Weights of a small transformer language model.
Size: 8 layers, width 448, 7 heads of 64.
Training: a variant of Muon for these matrices, 1389M tokens, 5299 steps.
MLP neurons of a small language model. Each row is named by its layer, matrix (up: input weights) and neuron, and shows model dimensions 149-297. Each number is 128 + 32 x the weight over its row's rms, rounded and kept within 0 to 255. Numbers have three digits each.
A block is one neuron, or neurons of one layer that tend to fire together. After each block is what it responds to, as a language model described it from the Wikipedia text at the highest values.

L5.up1208:201130123180168145195109147127147157124111124142219134157158178104105133128099138117086131165132092163105169153144154122095083094089064125043161156121207165152107142125093139089097127157130178134189125119077068121097107138153117109139130212125108115157140175146157152092122050108172117117130122124108139217099085069119099175120108113117110103159171155121029138085127126148118175144137108148075148129126104109097134160115106135123150154153081087124
Description: Number-ending tokens. Tokens that finish a number or its unit, chiefly the ordinal suffix "th" after digits (20th, 115th), plus closing zeros, kg, ft, and "same" in "the same year".

L4.up92:104112141151096158087164176157116159155088122185145087147188089169123154090104099105087142108158149158112128116149073127122183132112093170141120076158181154168085085095169095146146155076171142093102097149130161093158117140129135152167108114097174131114111134084124155124106144189118124161104058097124115115104143147102162146157052098114120170120110168146159094159156110103105127129129126121144117122113104090097105141071121104146108112122172065102
L4.up103:193072175149114133018124154192110155084162068128124118082130148124148136135155119097113101195115109099103128144109139103034122072168122113037178083085148135087165137175158102101115145128159148167153098140167088135124117077133096127110046098095146184134126101125120084133148164104146143095080160151120178154124171160147090135181131127132129133071089171090159149103135123166128089144046148129147168137163122138100161108124143106145090132117141156114
L4.up249:140127148098166128124136122150146109081187147097146103097113129146134141134062112098169121186159122129136087143128110116102107130099147098157151168154140146154168070102136153057188129135145135054137137170143172158125067090075141126122065124115179143115065143121081098133091126091124079125119128118148185212112104126145100142077108169205103055210118181169156175163076116192097094148084132157138108124122125129114127130123190163130102135101124114121
L4.up418:092134145083123115157124162223097156055096113167139148081157123108117154123108123108110129178046134110120136159166169122091145161093066089148100114141137169149067133108140140110156081119111097110156102139106103115160151069142149149169163190149133159162102140121132144160136059209188094159085199092108153121204106176195114116196140072106136183125105116088206151183186162147085110124121125120176123135113133130102117095133152133105122103130101141141
L4.up667:123084078149128194134133119166091133110116128165141111123174089118136157186148192142135103173127152099169108147106099115126124128095165138156157094120127150113098053063164086164175064139104182052129119084111121113094100065133198148090141095106105171052112133070098128140147141146112103095138138077159177112128160046085083100065172152141106090154150116151100146133102152130144129147150209107131149135114100120111156108161068096139111105139152097157
L4.up1070:149125140080150169099135140145093135148098163116114109121139140113129188133083129133127105175129118080109098109120100095055194100093116162110144132123125130169132153120161124127150070119184176103169118179106099134158041151104145119185093151089133136099102137082108133152170170116147059096130117136170213171112158138158160165075162148135083084122150114148099158133137136112110106155132175088109031115118094097113126091134088113104118141126151154154
L4.up1228:108160112189165078095041162175138088075130115154162147134106092136182130148046137089114145094151091136150061144148127163075178169092107116143144130179113141154075046120082127144133089103089087154159128128168140105134120096143115096184133139172150075127138110127076073121135165070124091118097229153153200166090126173154108110125123149109108143090134156169201116145135080124083123116120134129112124157128128114056133156136111134128108099144077132063
L4.up1286:164084148121128154159153122100130054144174083181071143154174079122165110115163175084122128162122097149137082125148119113054121129150092147143137072148073142138097161101149176123180102141120126118153085169095129148156104144095106080152148141155174100123124163156119076119076149170080144130109119105153198191163141106126102076153160139124159098131128140126166094129184091138067104153142152121119138076170093124101121177144111153137176128124113122117
Description: Abstract noun word endings. Final word-piece that completes an abstract noun in running prose, often before of or a comma, e.g. f|ate, hum|or, ten|ure, possess|ion.

L4.up464:131133122136126185100138126114140121133139093138192142105170105117087071143057149187084093148192105114161136162145119124161205180123081114096088129094100145093116162134130142112101125121161170137125107130130119150110119196128168094121047128138167124078159147125190134166110120134057126171085119132123103159140088095177146135085138111125166116101129137145089087081134060149175120062120123143108136063091160128069127164114132164124125134179106116134
L4.up512:126122127133088157137096151086119192117056142136155097150121142109114116157066123228104139178210156171100119170132140097111162148099091127119132094053187106176083042152142170109075115117168179110123150187144109111082118064140122148039146115074087160172133110158151134121126128091110059113113196118107124126137120117146110193119146102086107203126155124176115123092124125129122113068145183117105107128069143127109153097138158129084113179180123112104
L4.up645:102113133164140118151079108126100160124057084165141111102158148087093093151138152127131117181124146122157159074133123110097191133151129154118164145084092149101063176140199145134108118155169160119102156138116159140117169077101129115125162116130069173193128112078132120132127097187112152115106137067123123155095130113185050158116108122063124155117158132150140135073139099186184144089117115111126145116118153142156134166166088046174132111142140177137
L4.up1183:154116174119107103109119118124127122138079149127098156087156142109130144211125135139122116168097096114153162101135138058135089129102134139209196094130181154086104196169151193155103109064135130105149109132154148088129104145116046098136148076074139104167124141132108093089107151132141167132170115169135144076136125087135114153094160079172120106084101204036146092124092133146107131157092126115139175115164134166101110140137142108187143123164102145089
L4.up1340:134105127107055158168163148148101196153110118129122169141164134090074129147161138140107036083127122141166196143138120092123109156090056204130111188126137124133107146146165132144177086121117148135101135126166062170141113084085163087080129200132174112104118092115133151125127123160116152172136142070127100148097119083116089107112130110159157141105160050138165113143179114152163135106086172148105171120097108136091103123108127120140075169142144066147
L4.up1451:133147146121121130082131156117185144058051131091114139161086164108063127089154154139189122102101162122146084137118108103185170069120123127122127095153116098155149139113124137122159122100172139139141136135110123136117164142120132182110114099147120140130071189142113134105192120113097106103162142141141086134168149099196156157099147061112157128132103110085115237141044149089151138131053126149161146124182133134141137131116133146142166166124121154130
L4.up1727:041114121120150129132121161093105107079145103108097109131158059098107199139081120133127143077089177162153132152120166081161142117128122166104063138101148154091140134119143148155158134118135164125174133204075078097108157127083119127151131126112094093183172144087114075173071122131069135152126140128123183114110172106132075094108138185115111092093121157089154130124098119152098134142110110139170132139091120146147109140145085141151127129148148127128
L4.up1767:157097114121130158143157114120043153135106104113150096135086146088140074189135141140187114125141127149107097120116143126137155160101032181131097147115100171162126147129137145170122082097091162098125147144105136098106155131143190106123175122095102088149132108180197080130153170129112111136159113115109165120071089070105131096060070094255119157127118152143140134101132082064111081107071140107111132115118159194110089125159088125132141142166089164133
Description: Number-following unit tokens. Tokens right after a numeral or number word: ordinal suffixes (100th, tenth), units of time or distance (days, miles, hours), and %/per cent.

L2.up426:128086133083135065151115142123152160134107078090115118174108123103141144135137116122153056135104150119116152113197128125185148100090113083113090164167113130149113204149089116089168163117207097158097091128156176110139161136105089088116130174121078124083056161125135120114149126147155097128145133053080136091194136160106060195085114174169127124113106093106105093137082094073109123121112108126095125118078165108167080106171141143102156151193117100059
L2.up762:073061155074127127205094121037105104142101057139116101098111102121135163135133152142135125168096099122132134173172133138111165135051094157106170124105114107133159144113173169151074092127169181169109169154116156085127130104105175098092123131091110118186062150101145114149159132112088095072171112148113131104131132143119124093122142123183125154161086109094172130113107141168064121099114119107121089103175158101070160123169178157122126188101160160124
L2.up958:076071087147192203121155100135153141098076125186144137219121152157132146195153075114136146141184134059091115165200177145131105106087105120119086124099136112135125107142131109084106052165138145179142091115152155130166110163137072127145154170108176116146128085216104085114072073119120077124141145181096127134143088166159126133091123125129121085106109150038190170095150115143152105149096103153105108089136108145152217132181092144108130140094127114049
L2.up984:152174082140122146116129124105144090147123089096195163205071115125158102118135097081114143123164148160132115154108195149138176144105103052116150154122158160075121119128125125097154078124175086130134136144136157145133091126089058108076091128089099137105141130144183138112132077180137116122108073163124159113123112193175140131173111148120168136108114074098173123072149142124114129110132097130126127143094213117179157118087113057172101135085078103100
L2.up1114:165117091155110182120155189181127137129096111099156156118140114115119105120169094135124126086124145166134083096107139118196147178092136095126133154112143175102083207137145138093063120090131152071105145138082075050121183156170146127123171080131176080129099176095140175103190108130115105142152118117117122142162140099139121114121133142093174124136095078060166131100164086135153078121083129176155124126169136107117149118153080108129085094111081148107
L2.up1140:056141101137080132120140084140095146099125103091129145180116111144123101128126096152129144171117132110125179093111163159129160162110120153154116109079173153138119166131128163098116136106105131113120090067082125068123143172130127144117074079123120167147119153115194148160128125137066113102153139125171135101111044186148086107096105187103174132088103196121129028148124165092179137106085150130140099143052130184117195127168151153131085107100135172125
L2.up1586:122126101150122138116120131133065173090048144151136119092102139194097122151164127147138123122154124107123182129166139140138113128110048171160145109115143196126059196165150165123119131199175129176143114087149130094177144147148114097087085147139171138155153170092118118130117122115105117164106165124068166163119109056121062173151087133139176079123125142081093066105122149075149132112126104149101088178095170075157202091105157110091123199127130165113
L2.up1595:145143167120067086145146085158155107161136091116127150160177098188081118127090149102097085104115126137116068142115104168159130091124130152158114165086138139112118117111176182166110124130122162108128124140047171126122182105107150165069139096117178157188111152159166134134161147105092130114124076130112089133113119100106116126086074147109138118123158134095179127114088159166100090158112131157195103145139121128099149055116113102125187179126123139095
Description: Ordinal and number words. Ordinal suffix pieces (th, h, nd, rd) ending words like seventh, 5th, 2nd, plus counting words such as two, six, second, several.

L5.up749:087084122101141130123140069191112169168049147086109172093182108092124149151087127103095117148166134139149125166146129124115171120085061139092183136100137102116102130177168185157141130135126133130143117137171149120175076091098182102169097105105148098105137109110145081178150163078142128088134118152103126158133119206115113130103102155127111102201086051119106120129149150091102090162158184141147078121164153102126140106187072075134113132193152130088
Description: Abstract noun endings. Final suffix piece completing a multi-token abstract or event noun, usually before of or punctuation, such as implement-ation, clas-hes, agre-ement.

L2.up206:109225159115079132143127112087142098177109132205087120078148130189063100100131114122110165220134122128087184148080200107113152140114099136131169104077084126176110132157106121111150168149106101107149106130054147102127148172123121134129117172103130123149168116147168155097180147101185113168176120172120166123122103134143160123126139115131074126112092134085047047137102130112092168110115188123099083103154094085144075095154167113098149091178181162114
L2.up263:152088122140164166117063097078059160138137103109136097110142078102103104096082131152080149133108143103105163121138071153116110149089122099126137082179136165125109100167129212141141187099144141146075082152129122084149117185155044103173140126139146136049191096123178130080140090155105147114104124103117091157111115084140074161090177119129149129061194119127127177122154117121130110181163194109120165170142110135118150157129092148130117145133134099157
L2.up641:120112150170128160162116128110110094059117148141094109116116133136090129122176103137140141136146112080089174127102108117129096095151117143129131186127149179144100164074194139135183125130139103154165120139147133115173068162148218142146200130114147124154126148069129135125138155111114092182076153173133157163101161139143115168156159190099103108168111125116074078087169138074150089154113122101102096166044086128179097110122144158142120103170230110091
L2.up847:135160142157120126152118138096121167112191144154180162111140135031093114157097122143109138105131111086159112100129182138081143142140104110084103083146087122133107153123152138147061139137128128173145090160126140152184067183129149154182129110102067122124114126186142051141154154127105095117140143105155131142094117155163044122077111123123138172135179144127045167134126125076203126106094128117089087173123108117148141076181192092184103129084158081120
L2.up1332:064133146169135118165162141029125106118082147111141158128126093096092161121116109183160067111095084150115108161146140124152137099156127159125069076180146083141154107095125151097166174147187132173091143113149137151175089127115121172148081121106153152156132124168121125187147200165100090127078116241119113133095180123138066088117130151087084127135095104059164135147073114103114111139143105145132120173134142170101082075104114078095081096157153096119
L2.up1444:178204131108101131109121148123163143121139130117140121134114120129117152133128100143106097083126119121110188137140207108164135141169154112117139122131127127132151135120073069137170125160147157123116052123149121106136140061098151140169128139089140173144126178126150121156119138098109076155090049165192146109102099128126115155137146125129098192138134125125097097110111148134114135066079114099131071115131127126101058083145168168122142121141209104135
L2.up1670:080123086114121144074112076142087139126129169172165178209066136159148121131133213157115123162138132135103126114148145088122177142158098116104227156160087145131160104121153092111099154121104087145071087146160128107109104156160089090143118147091108137116125101130145168149123119126109160048096083177135182133145148138161123128129128143122146137066094108084154092099097111128126170153115147084139128116135130173150137114128134061126111129107144172168
L2.up1725:080170161107121137125091118065067180121055213089109110139133088125078098126130178151094165156062149114146155085200136112136091123122132141128173085148098126070137199109150125108110136122153121168126140202109081132171121117096160161154163115100123111182128161155129158194163140118137106137114172138138084182092106150126153139108190212089111099144115114156078142096152125166134135145147171139133189093137111116087094115152177144114103124127115101183
Description: Plural noun suffixes. Word-final suffix pieces that complete a split noun, mostly plurals, such as -ities, -ments, -ions, -ers, -ies, -s.